config.toml
n_head = 4
activation = "geglu"
bias = "all"
tie_embeddings = true
optimizer = "adam_atan2"
dataset = "wikipedia_en"
MLP neurons of a small language model. Each row is named by its layer, matrix (gate and up: input weights) and neuron, and shows model dimensions 160-255. Each number is 128 + 24 x the weight over its row's rms, rounded and kept within 0 to 255. A neuron's up and down rows have the sign that makes its largest values positive.
After each neuron's rows, "fires after" lists the tokens most often just before its 100 highest values on Wikipedia text that the model never trained on; "fires in" lists the words (lower case) most often at its 100 highest values on Wikipedia text that the model never trained on.

L8.gate384 [114  98 126 157  81 130 142 113 128 120 141 103 105 117 133 118 154 154  81 127 137  97 108 130 147 169 167 162 137 121 134 136 147 159 181 130 113 108  94 118 126 171 129 107  90 141 106 124  85 141 175 113 117 103  66  94  97 178 121  80 110 134 118 137 126 134 160 134 177 125 151 140 169  93 116 119 164 165 137  86 125 110  90 145 132 169 127 118 109 101 137  91 104 114 155 132]
L8.up384 [153  87 105 135  69 111  90 128 114 114 118 154 117  81 105 114 156 107 170 133  48 166 145 120 131 119 143 110 141 140 109 118 124  89 102 101 123 125 109 119 109 107 157 107 157 148 156  96 143 139 121 183 141 128  81 126 179 107 128 106  99 141 153 150 146 120 134 139 110 150 105 138 127 148 119 158 138  98 135 111 142 119 149 124 130  74 128 142 135 140 136 119  88 132 163 154]
fires after: "ab", " p", " Eng", "ep", "s", "ur"
fires in: "established", "english", "published", "republican", "website", "featured"

L8.gate241 [129 113 130 147 109 133  87 106 134 116 118 132 107 150  81  94 136 127 140 147 149 112 135 116 137 117 125 134 143 134 161 106 126 106 136  96  89 156 193 120 148 119 169 168 156  84 139 133 112 139 133  92 111 177 113 120  90  75 147  98 104  74  96  81 133  66 159 118  83 118 142 154 120  77 158 115 157 114 107 110 121  91  97 101  98 123 126 134 134 177 120 137 137 150 106 160]
L8.up241 [108 107 107 138 162 114 128 140 116 123 111 135 120 154  66 159  90 120 142  94 119 116 129 163 135  93 166 144 144 149 140 124 168 166 204 111 112 144 149 127 128 124 119 138 107 120 130 148 148 156 132 143 117  97 133 118  95 101 150 111 129 158 104 101 134 125 142 124 118 138 128 152 140 118 106 160 135 152 173 114 106 113 149 116  92 155 123 146  79 124 102 137 167 183 140 146]
fires after: "s", ",", "es", " s", " S", "s,"
fires in: "that", "who", "some", "which"

L6.gate135 [ 80 135 102 109 143 152 130 100 101 136  75 185 125  89 114 116 140 140 123 136 116 169 101 158 144 138 110 136 161 110 164 124  97 156 113 160  96 118 141 117 179 147 154  90 140 128 122  98  91 141 156 131 127  86 157 115 142 133 150 149  81 120 137 164 123 116 169 149 140 118 122 170 154 138 127 158 121 134  96 140 118 100 111 135 147 151 118 120 159 128 119 111 120 130 136 118]
L6.up135 [109 115 152 139 149 137 171 141 130 106  88 142  97 138 132 103 137 135 117 125 105 126 134  87 130 153 111 155 106 126 129 142 119 101 108 103 149 130 130 120 128 129 113 101  76  89 111 176 110 170 148 165 134 142  88  98 150 171 145 182 172 128 125 166  97 117 113 146 156  78 115 122 102 139 100 185 111 114 144 143 183 133 103 135 144 153  95 140 135 116 113 140 130  88 113 123]
fires after: " J", " j", " T", " ind", " att"
fires in: "total", "just", "jos", "industry", "joseph"

L5.gate220 [117 118 110 121 131 140 127  93 152 115 172 112 119 125 145 129  83 116 117  91 128 147 122 146 133 138 167 172 118 130 149 135 115 120 118 136 104 151  90 155 128 121 116 136 120 161 116 133 163  70  76 132 109 126 156  98 112 109 180 146 144 140 104 142 158 122 111 105 117 143 131 143 144 179  91 137 106 121 122 111 102 162 157  88 140  98 151 148 106 135 123 151 168 137 124 101]
L5.up220 [131  97 151 114 134 112 128 126 125 125 115 144 139  73 116  95 163 132 134 155 135 152  94 165 121 148  99 129 132 167 153 144 165 149 122 117 129 146 109  89 125 147 111 143 110 117 123 134 140 164 117 141 162 141 115 113 117 104 122 124 140  94 117 171 137 137 160 174 149 102 143 120 151 161  94 144 168 106  79 139 112 166  95 122 155 132 120 133 132 137 165 113 143 171 156 118]
fires after: " m", " s", " p", "c"
fires in: "such", "much", "most", "many"

L2.gate288 [121  98 107 119 116 108 162 124 153 163 101 167 110 130 163  91  83 153 127  91 110  95 119 132 160 130 125 134 133 129 119 156 107 176  98 169 126 155 163 159  97 109 158 141 153 117 148 127  98  81 127 177 131 139 136 106 114 145 147 120 109 145 147 107 157 143 122 148 136 131 123 135 129 103 130 145 128 137  79 104 125 152 115 109 145 136 109 157  98 159 102 115 122 155  92 150]
L2.up288 [110  98 117 136 172 141 174 117 158 139 124 104 146 114 157 127 124 102 107 147 123 135 133 145 125 138 134 120 155 180 134 150 103 136 158 124 146 186 138 128  73 125 116 130 111 116 112 140  96 141 134 148 133  82 113 114 156  87 144 143 136 170 158 134 116 122 115 163 140  81 129 148 121 109 118 119  92 165 123 137 145 150 142 123 111 122  81 106 140 112  95  88 159 158 156 146]
fires after: " wh", "f", " A", " W", "h"
fires in: "while", "before", "after", "when"

L5.gate588 [114 119 103 133 102 162 117  97 135 119  98 163 152 123 145 188 136 164 134  87 100 153 111 155 164  80 122 149 141 118 135  99  98 109 114 133 118 126 134 178 110 131 149 126 140 140 129 102 116 129 159 157 152 164 155 100 142 123 178  97 115 144 124 101 137 156 142 106 128 129 131 115 128 155  92 152 130 118 113 112 130 112 134 120 115 126 103 160 167 134 110 146 118 104 140 123]
L5.up588 [132 147 167 178 167 154 107 132 160 124 105 102 120 128 152  99 141 108 132 168 203 114 102 143 145 175 139 136 125 109 127 120 120 102 157 120 174 184 133 147 169 164 117 143 128 132 129 134 136 143 137  97 136 113  97  91 160 153  74 101 123 149 127 115 132 125 122 129 118 154 133 137 145 116 170 150 112 144 151 141 121 140 108 150  91 119 113  55 137 146 146 152 221 204  58 148]
fires after: " the", " l", " le", " f", " his"
fires in: "first", "least", "last", "late", "final"

L8.gate608 [114 133 124 104 171 129 154 118 129 133 122 107 136 113 112 139 146 131  87  84 148 112 136 127 120 124 138 137 154 169 160 179 129 141 118 128  94 140 150 117 124 115 160 133 151 159 156 125  80 128 158 100 104 138 106 139 128 121 147 134 101 132  81 110 115 146 153 125 164  89 149 146 122  98 138 127 124 100 100 151  80 100 137 115  99 142 142  87  66 136 125 100 135 123 151 169]
L8.up608 [135 161 152 123 174 101 160 135 167 164 129 139 147 169 136 112 133 112  78 144 131  97 129  88 130 171 130 174 149 167 150 135  97 152 132 118 125 136 152 136 121 143 160 134 144 143 121 150  97 149 119 154 138 142 115 147 119 126 114 155 129 129 141 110 126  96 118  84 161 121 161 112 116  98 105 116 111 110  99 158 106 116 109  94 122 171 166 105  61 144 136 103 145 144 132 135]
fires after: " un", " f", " s", " n"
fires in: "until", "named", "similar", "facilities"

L2.gate382 [143 114 121 131 130 113 142  75 151 127 135 153 148 154 135 123 180 138 130 121 118 180 128  97 149 109 110 113 125 131 142 116 119  97 168 172 118 107 160 131 127 127 176 152 119 133  93 100 119 134 122 157 102 163 148 169 113 138 126 111 134 150 148 115 123 116 137 137 126 153  81 131 168 118 134 128 114 131 110 137 139 143 132  71 125  97 118 163 118 143 124 157 149 118 122 135]
L2.up382 [140 125 144 131 134 130 110 176 122 137 157 120 136 149 175 169 137 143 125 130 119 108 116  81 118 116 131 132  99 145 133 137 114 174 134 119 127  70 154 170 158 119 156 119 156  94 101 181 152 105  86 115 146 153 132 138 115 101 139 154 150 138 129  90 123  95 152 134 149 157 138 146 129 173 112 140 131  93  79 159 143 126 122 144 144 166 141 116 128 127 135 155 130 131 156 125]
fires after: "il", "ing", "b", "i", "al", "ur"
fires in: "silver", "singles", "soldiers", "doubles", "ssss"

L2.gate415 [ 85 146  99 113 139 185 137  78 186 158 130  91  90 154 113 119 115 102 147 163 144 117  94 103 121 174 104 133 156 114 147 135 165 132 147 133 119 128 154 157 100 116 138 134 125 141 125 166 115 136 104 133 126 106 104 152 118 133 112 158 131 177 111 137  99 104 117 116 121 143 145 121 141 175 143 166  91 109 128 134 129 120 109 140 115 165 102 157 114 119 149 120 117 108 158 136]
L2.up415 [155 121 135 127 140 118  98 137 136 166 140 122 167 136 125 155 134 151 154  92 118 143 132 148 102 102 127  92 126 145 125 109 137 182 179 115  76  84 142 179 117 145 156 151 148  91 138  96 110 152  68 117 119 150  93 140 107 136 119 114 146 159 173  96 109 142 125 130 164 150 126 125 152 112 174 156  87 106 129 139 131 119 127 104 125 131 110 129 135 125 111 132 165 126 128 131]
fires after: "re", "ral", "if", "ing", "z", "b"
fires in: "california", "singles", "australian", "doubles", "alliance", "azerbaijani"

L6.gate413 [118 139 129 123 130 166 126  98 135 114 125 133 114 114 109 139 176 141 125 136  96 129 130 151 135  98  87 145 129 143 168 140 106 108 118  99 104 148 158 127 155 100 112 109  99 133 114 130 107 149 114 132 139 157 135 141 133 141 133 122  92 138 156 191 113 118 128 127 119 111 134 144 127 131 120 137 128 156 141 114 199  90  87 129 132 150 100 113 154 111 123 146 157  96 115 122]
L6.up413 [154 121 117 123 116 137 124 136 135 109 108 144 107 175 134 109 144 173 104 114 128 154 108 137 117 137 155 109 137 148 158 106 118 151 103 121 164 111 120  94 127 156  78 108 133 111 145 154 149 134 127 146 173 137 120 117 141 135 147 131 118  91 161 137 136 101  95 139 161 119 126 150 109 130 113 120 127 122 113 165 120 160  93 119 111 112 118  88 122 108 120 146 136 114 125 103]
fires after: " c", " j", " m", " sh", "id", "ay"
fires in: "not", "can", "just", "for", "would"

L2.gate319 [137 111 108 112 115 116  92 101 167 167  85 176 143 131 168 160 124 151 161 115 107 160 136 164 111 141 152  95 160 131 136 154 152  61 133 133 131 155 151 130 168 131 187 123 126  99 133 138 134 111 152 125  95 186 151 132 100 115 132 132  81 118 102 160 110 119 110 149 144 145 173 130 119 137 130 131  86 185 159 112 125 102 118 164 101  98 118 126 141 135 175 123 114 108 115  81]
L2.up319 [138 128 129 184 118 114 139 126 129 170 108 132 165 114 131 129 104 110  96 130 132 163 113 160 125 124 168 101 118 160 136 123 103  90 190 130 173 131 133 115 128 174 145 132 145 108 148 130 179 134 184 121 155 167 139 141 109 118 122 130 132 121 135 116 120 105 138 148 114 154 164 122 124 105  97 117 141 146 151 151 129  97 116 115 110 103 154 153 169 146 146 123 131 112 167  84]
fires after: " to", "an", "ay", "ould", " would"
fires in: "be", "being", "before", "canada"

L2.gate376 [134 131 128 124  96 130 152  89 183 133  85  89 103 163 143 128 153 148 129 130 140 150 144 146 151 182 139 110 121 114 142 148 165 155 126 104  91 100 150 160 165 116 132 145 111 109 154 149  79 145  97 148  97 159 133  90 114 144 110 146 112 128 127 129 164 135  86  74 164 144 138 139 149 121 165  99 147 151  97 123 147  86 101 110 139 132  85 135  98 112 153 108 147 134 162 128]
L2.up376 [ 82 160 133 113 134 132 134 111 154 129 110 112 102 130 128 122  98 117 124 107 125 103 140 116  99 134 111 113 134 160 186 103 125 104 134 142 142 141 126  97 135 110 100 122 142 163 126 197 162  86 107 147 133 105 127 140 133  96 131  99 158 124 102 104 117  88 130  93 158 112 178 142 147  94 143  82 125 205 168 130 121 146 121 126 122 126 115 108 100 149 145 117  85 134 124 189]
fires after: " W", " F", " D", "F", "f"
fires in: "from", "between", "during", "when", "fort", "while"

L8.gate460 [114  77 137  91 117 156 137  97 140 125 132 150 100 106 148 120 136 115 130 128 116 102  87 146 105 139  81 150 143 127 138 140 156 152 137 107 121 146 169 115 134 134 114 109 128 120 159 167  98 178 159 101 101 166 111  94 141 155 129 117 117 150 112 157 108 140 134 123 143 113 113 111 152 128 147 144 106 145 132 111 129 155 129 121  92 136 102 102  98 137 118 138 177 139 130 107]
L8.up460 [100 117 102 121 118 118 138 119 103 109 152 130 121 154  73  96 149 131 118 133 108 161 100 117 110 109 104 105 122 116 148 130 148 114 143 113  68 127 146  95 169 154 124 130 121 173 101 133 143 136 107 147 126 100 104 148 144 143 144 160  96 141 128 126 148 158 131 140 134 126 120 137 149 201 113 136 131 135 148  95 134 131 141 135 129 107 142 120 123 129 141 114 130 172 137 114]
fires after: ".", " sp", " s", " S", "\n", " pl"
fires in: "in", "social", "platform"

L5.gate702 [127 120 111 101 166 139 119 104 125  91 129 143 119 113 160  72 113 139 164 140  88 115 113 152 156 111  85 189 136 102 137 103 125 113 119 139 115 160 168 159  79 117 116  84 135 132 114 100 114 141 151 101 140 136 122  69 192 119 122 136 111 138  89 110 136 154 148  72 164 108 108  95 135 116 136 130 156 145 107 120 100 110  99 115 122 130  96 172 140 141 100 126 132  96  95 166]
L5.up702 [127 111 120 130 140 149 111 112 116 127 116  42 137 161 109 103 122  83 127 118 142 137 124 111 104 129 149 135 150 125 124 104 102 100 122 131 124 162 128 154 150  77 100 133 116 134  92 103 146 112 156 167 130 105  79 124 108 120 161 108 147 125 177 126 141 191 114 125  97 169 152 138 102 148 111 122 102 103 142 127 161 131 184 128 100 128 142 126  79 179  83 148 147 116 100 134]
fires after: " the", " f", "vi", "ig", " qu", " The"
fires in: "these", "final", "previous", "original", "other", "first"

L8.gate496 [130  95 133 129 114 147 145 113 140 121 138 147 113 111 120  96 155 119 112 151 158 163 163 169 149 174 109 136 151 148 125 161 129 133 100 170 149 119 169 102 134 137  99 112 100 103 163 167 109 141 139 133 144  93 118 102 110 146 117 111 119 125 166 119 118 136 135 120 177 111 101 133 144 132 116 103 108 122 101 105 123 147 167 114 112 124 123  90  84 145 122 108 127 141 107 152]
L8.up496 [ 85 130 152 159 189  99 148  99 116  85 117 135 109 113 144 100 124 111  86 134 104  91 111 102 159 155 140 111 163 143 133 130 138 136 123 157 155 128 114 126  69 118 128 146 207 104 134 144 116 114 148 115 166 170 140 140 154 174 110 135 132 145 161  99 168 121 150 118 148 120 138 123 126 179 111 132  91 126  95 126  93 152 135 145 160 117 135 149 156 143 135 111 141  96 126 121]
fires after: " A", " W", "A", "h", "a", "ollow"
fires in: "after", "when", "as", "because", "while", "during"

L5.gate230 [152 101 144 117 108 146 153  89 148 128  73 130 126 149 170 126 119 102  99 124 146 113  99 169 123 113 101 122  99 130 141 164 121 118  93 126 153 111 138 141 148 113  95 104 134 158 127 104 139 110 128 140 132 143 113 109 118 144 130 128 104 127 109 145  99 148 104 109 147 110 126 124 135 186 167 144 102 153 121  91 128 159  92  99  83 149 128 119 101 114 117 133 153  82  85 102]
L5.up230 [167 138 144  93 143 138 143  94  90 139  98 145 129 105 152 118 121 109 157 132 150 143 136 112  80 136 120 187 147 116 121 147 116 141 133 119 104 161 126 155 146 110 122 124 101 146 135 125  97 106  97  85 153 164 120 145 110 112 124 122  79 152 137 159 145 107  98 131 118 156 113 159 152 186 154 176 123 120  90 114 157  93  88 127  92 107 140 117 121 160 113 178 147 100 119 124]
fires after: " T", " V", " N", " com", " v", "N"
fires in: "total", "votes", "not", "notes", "notable", "village"

L2.gate359 [ 66 138 136 122 151 112 103 101 131  87 111 111 133  94 125 143  86 117 138 129 134 131 119 115 103 125 144 155 128 108 124 126 132 119  97 144 122 123 167 136 109  98 109 176 109 131 130  99 113 124 133 176  90 180 117 115 157 137 135  97 123 107 148 160 128 135 179 124 118 115 112  83 113 140  92 163 142 146 120  90 111 143  83 121 133 113  40 141 113 134 108 138 101 143 107 129]
L2.up359 [ 89 154 142 154 199 115  95 110 120 124 110 112  94 143 151 121 104 117  74 147 149 126  85 122 117 145 151 125  98 126 159 138 126 137 100 137 132  91 122 145 107  99 126 140 139 140 111 125 115  85 142 175 113 172 171 151 133 109 143 143 145 127 121 156 119 160 132  96 156 118 117 130 106 123 105 147  79 103 125 132 109 120 134 107 118 125  91 175 132 123 121 136 140 135 197  86]
fires after: " |", "|", ";"
fires in: "3", "30", "33", "31", "39", "36"

L2.gate197 [105  98 139 153 120 102 125 100 136 136 139 163 118 132 104 123 164 123 146 122  83 191 102 126 102  93 114 129 136 135 153 109 138  87 125 169 117 127 135 144 136 106 182 123 119 141 155 113 139 120 109 127 107 148 162 101  78 112 131 149 141 108 125 132  94 117 151 132 128 152 160 107 108 140 132 140  96 148 135  72 133  79 119 141 135 154  84 114 144 131 149  82 101 128  77  63]
L2.up197 [126 155 137 138 138 101 113 134 133 137 127 149  75 117 100 117 120 140 109 125 126 129 155 165 136 117 190 148 130 143  78 147 110 117 124 114 146 176 148  96 137 132 114 141  96 141  81 129 164 183 145 127 130 136  97 116 142 139 170 150 138 130 144 138 123 136 132 107 137 163 159 118 139 130 112 126 142 145 140 117 105  67 124 170 119 111 119 143 132  98 160 125 164 148 105  99]
fires after: " m", " M", "ater", "art"
fires in: "most", "major", "members", "material", "martial", "mostly"

L6.gate241 [162  79 107 142 148 138 136 113 116  94 138 173 129 133 103 111 106 137 135 118 103 117  99 153 111  85 138 119 134  69 147 107 137 138 147  97 135 174 141 147 120 107  88 111 117 123 136 142 156 113 148  99 124 140 134 117 118 126 166 143 150 147 132 147 118 127 126  90 132 155 108 151 135 108 106 127 125 120 131 137  75 133 116  98 106  84 115 152 136 143  96 130 112 123 104 142]
L6.up241 [160 115 155 188 149 135  99 125 156 116 134 134 124 130 157  99  63 122 125  89 125  93 116 129 118 107 182  85  98 134 144 136 132  94  70  96 147 185 116 135  70 162 133 150 110 114 113 135 107  99 146 113 143 122 141 105 162 118 184 168 156 127 142 110  85 136 147 112 127 128 146 139 116 138 110 128 122 184 106 106  95 128 119 161 146 121 129 140 114 200 156  95 137 127  88 124]
fires after: " m", "ver", " the", " The", " O", "t"
fires in: "these", "many", "other", "several", "most"

L5.gate119 [120 114 104 169 144 125 185  84 131 148 136 133  88 137  92 116 114 108 145 135 130 109 152 108 153 169 129 127 119 128 111 170 126 134 114 139  93 154 120 142 105  75  68  90 134 104 160 106 115 124 110 127 143 126 135 145 126 171  88 138 132 151 131 154  85 141  95 108 189 115 125  88 117 129 125 122 128 157  98 117 151 133 140 130 181 100 108 105  95 156 138 117 124 161  84 120]
L5.up119 [142 128 121 117 131 105 185 110 143 115 111 140 119  96 130 115 126  99 145 139 123 141 112 150 185 140 141 110 134 166 112 160 144 161 138 127 143 189  96  89  99 142 101 105 133 107 161 107  91 141 119  89 159 132 125 108 120 100 101 164 162 123 151 119  99 147  97 102 137 112 136  92 112 132 148 121 113 129 108 151 109 101 125 115 160 127 113 125 119 136  94 113 156 140 106 145]
fires after: " again", "h", " W", " w", " Th"
fires in: "against", "when", "while", "will", "through"

L6.gate626 [154 106 145 171 105 129 136 142 158  93 123 114 109 124  96  98 159 178 142  98 126 105 145 146 127 168 149 168 125 120 141  99 115 109 139 143 133 114 153 103 140 117 120 124 107 131  78 137 126 104 103 125 138 170 103 119 103 128 161 146 128 109 105 111 121 138 146 118  65 138 133 170 150 165  80 164 135 111 110  56 151 135 152  83 129 119 146 147  76 110 126  90 159 132 124 120]
L6.up626 [115 102 103 141 105 174  97 146 145 101 123  51  96  93 116 128 147 148 140  97 111  95 116 145 167 109 100 152 136 109 136 106 122 109 157 123 146 143 135 132 140  98 171 127 138 130 132 153 127 124  73 101 141 136 117 108 120 150 180 160 179  67 124 101 134 108 158 139 100 147 142 143 180 115 104 127 128 138 131 108  89 138 130 131 115 111 138 114 113 110 100 126 128 165 143 137]
fires after: "op", "ild", "s", " as", "es", " and"
fires in: "they", "people", "children", "who", "that", "which"

L6.gate355 [ 96 125 110 145 102 168 105 106 110 141 131 151  94 169 108 154 131 161 128  99  86 124 147 181 156  94 135  91  81 107 143 125  86 130 113 161 167 138 153 159 161 126 101  65 173 139 124 135 132 134 125 166 102 128 124 143 141 184 124 127 105 147 119 152 145 141 135 116 122  92 121 122 122 132 145 184 103 169 142 108 109 122 155 101  94 125 103 163 128 118 129 115 121 113 127 142]
L6.up355 [153 119 115 105 129 135 122 121 102 110  91 110 128 131 149  99 150 140  91 117 137 126 110 130  76 119 119 124 103 161 201 128  90  92 116 143 125 138 134 115 105 131 102 105 143 116 116 124  85 107  93 160  84 133 138 159 154 122 136 162 121 155 171 158  99 172 114 114 141 108 138 144 130 119 113 120 125 148 118 133 147 114 135 116  87  78 130 108 143 129 151 153 140 120 188 137]
fires after: " T", " H", "b", " R", " V", " l"
fires in: "total", "votes", "lot", "hot", "plot", "hotel"

L2.gate303 [110 121 129 120 114 138 133  98 156 124 139  99  89 120 183 171 113 143 125 115  99 131 109 120 108 106 127 140 124  93 151 141 109 134 137 135 101 134 129 150 121 108 109 124 101 153 154 152 112  97 124 121 127 164 166 178 109 112 136 104 107 163 150 170 160 155 123 159 146 115 105 108 125 113 157 139 134  97 140 116 145 135  97  99 155  37  75 220 103 120 117 144 163 128 145 137]
L2.up303 [ 87 137 130 176 133 110 132 117 147 146 143 138  91 123 160 112 119 131 135 137 153 113 120 136 118 118 139 124 118 109 184 144 167 134 129 137 129 130 103 135 115 101 143 173 135 177 108 146 104  96 147 144 153 150 167 159 112 108 129 117 173 143 141 140 126  90 155 145 202  90 109 112 103 159 152  88  99  79 123 175 171 144 109 124 125  97 111 174 137  97 115 113 177 142 156 118]
fires after: " |", ";", ":"
fires in: "3", "30", "31", "36", "37", "33"

L6.gate580 [106 108 129 160 159 153 105 117 162 140 138 141 132 116 152 119 101 126 103 159 175 115 103 110 134 132 171 117 127 121 164  98 109 148 141 126 112 158 160 118 111  97 121 103 148 144 119 131 120 129 128 141 133 109 155 122 122 127  96 177 118 172 152  73 120  92 119 108  96 161 136 133 145 141  67 148  96 143 104 107 158 142 150 152 140 126 131 120 147 151 131  94 142 138 140 121]
L6.up580 [133  94 174 134 129 132 114 154 136 136 113 128 127  90  97 171 119 151 111 132 161 137 173 142 135 102 154 161 111 178 134 177 110 155 181  97 133 144 118 125 109 104 107 138  99 140 146 138  99  85 102 114 128 153 102  93 114 126 130 172 161 122 135 131  87 175 131 122  83 123 128 128 102 117 155  67 144 133 101 109 110  94 109 118 157 122 100 154 118 170  58 159 127 117 115 161]
fires after: " wh", "f", "h", " W", "th", "a"
fires in: "while", "before", "when", "although", "because"

L5.gate293 [112 114  87 140 127 145 151  79 107 109 126 104 103 143 123 148 140 135 151 133 103 147 174 151  96 148 138 135 157 108 130 133 125  80 104 150 101 144 148 155 122  87  83 141 131 154  85 134 104 160 134 128  94 163  94 145  95 115 132 139 115 138  91 127 142 106 184 116 134 139 138 102 131 156 108 172  80 147 159  62 148 116 130 113 170 115 102 143 122 152 122 129 163 146 134 126]
L5.up293 [137 112 103 124 156 131 162 146 122 137 119 119 100 141 135 149 150 132 151 122 171 119 117 125 131  97 131 138 154 115 104 109 135 129 129 106 132 173 122 160 120 106 112 133 120 130 137 129 107 117 154 110 131 149 135  79 111  93  88 161 132 169 121 123 112  92 155 127 156 129 118 131 113 148 121 174 143 126 149 114 146 133 103 140 116 108 136  94 154 159 139 146 165 141 115 182]
fires after: " m", " l", " L", " e", " n"
fires in: "more", "most", "much", "even", "less"

L5.gate18 [114 123  83 148 146  92 117 118 145 127 103 195 103 119  95 135 153 146 187  87 165 165 134 166 146 127 135 158 126 119 165 153 103 131 154 170 124 143 116 146 124  94 135 115  94 121 138 114 125 120  91 114 125  99 126 113 134 128 134 102 116 116 144 147 100  84  93 112 126 122 144 127 101 140 144 161 116 104  91 130 172  98 102 122  90 111 143 135 123 107 144 120 134 121  77 116]
L5.up18 [128  93 134  91 171 150 113 152 116 122 154 165 157  81 112 154 138 174 137 159 130 145 112 149 145 143 147 136 122 132 116 113 118 157 195  99 134 155 116  84 130 148 113  82 114 124 182 143 125 136 118  91 122 110 141 137 113 159 112 114 156 122 115 195 115 101  88 149 117 105 136 139 106 122 118 142 121 113 142 126 135  82 104 116 105 115 176 110 158 120  99 174 143 141 110 136]
fires after: " m", " c", " sh", " w", "ed"
fires in: "would", "may", "to", "could", "can", "will"

L2.gate203 [101 154 110  91 191 117  69 143 168 138 160 159 100  80 132 161 113 124 139 121 137 143 169 161 141 146 126 112 150 121 141 149 126 122 158 108 136 153 150  98 145 123 175 133 176 158  87  90 140 130 156  93  88 127 170 156 191 107 149 133 110 146 141 122  93  89 169 121 124 140 146  59  98 125 141 133 124 122 123 103 108 126  97 142 144  94 144 145 133 147  90 103 166 142 117 163]
L2.up203 [165  93 125  91 170 113 120 158 145 175 144 125 114 121 121 130  85 130 132  96 156 145 131 146 115  87 106 114 132 112 140 155 127 154 182  87 168 125 106 110 150 135 119 125 129 125 134 101 140  96 139  98 100 110 119 118  78 139 138 123 121 129 139 122 130 133 148 159 105 166 145 115 101 134 145 147 152 101 167 137 125 117 119  86 133 107 149 147 127  91  86 160 106 151 103 157]
fires after: " to", " after", " would", " as", "ft", " the"
fires in: "be", "being", "before", "behind", "began"

L5.gate231 [111 111 114 142  70 169 150 110 122 101 155  83 109 124 115 161 109  97 151  80  96 148 135 109 142 134 152 139 122 110 124 137  93 101 120 148 129 149 116 137 179 126 117 100  92 178 104 106 113 122 133 132 115 129 122 107  80  75 142 160 132 126 107  90 106 122 124 102 131 130 120 130 141 157 143 151 135 122 132  93 106  99 148 191 176 121  96 138 113 131 128 154 154 123 157 156]
L5.up231 [106 152 183  95 170 162 147  80 118 124 103 131 155 111  81  98 153 153  90 121 174 111 146 122 123 134 149  82  99 137 138 155 116 129 109 116 120 115 117  77 137 136 128 128 113 134 123 116 132 156 142 107 106 125 175 107 145 152 148 190 126 121  81 134 112 157 125 162 126 154 126 122  99 136 100 143 142 139 135 121 143 144 139 164 137 108 137 118 115 107 142  79 133 162 125 139]
fires after: " m", " M", "M", "et"
fires in: "many", "most", "much", "major", "mostly"

L6.gate594 [155 131 131 138 138 137 143  95 133 168 115 157 122 126 145 172 103 126  99 100 140 127 175 136 145 119 125 171 130 140 169 122 105  96 145 145  86 139 110 115 160 130 132 122 119 151 145 150 130 159 155 110 131 127 140 152 100 105 147 113 142 116 108 146 111 102 132 121 126 135 145 121 151 132 159 126 144 146 122  83 134 136 125 110 133 104  97 138 148 111 143 108 102 128 143 132]
L6.up594 [174  99 142 118 121 119 106 104 105 131 112 118 130 109 100 169 105 115 107 116  83 127 153 114 150 124 124 142 124 165 179  99 126 136 112 122 114 114  97 123 162 137 160 140 141 164 121 149  99 170 132 104 140 121 125 143 123 126 168 119 123 132  76 136 133 127 147 141 152 131 112 115 158 108 181 113 168 153 139 103 128 121 141 139 150 134 107 144 173 125 171 112  86 116 163 150]
fires after: "ab", " Eng", " p", " app", "ep", " P"
fires in: "english", "established", "published", "republican"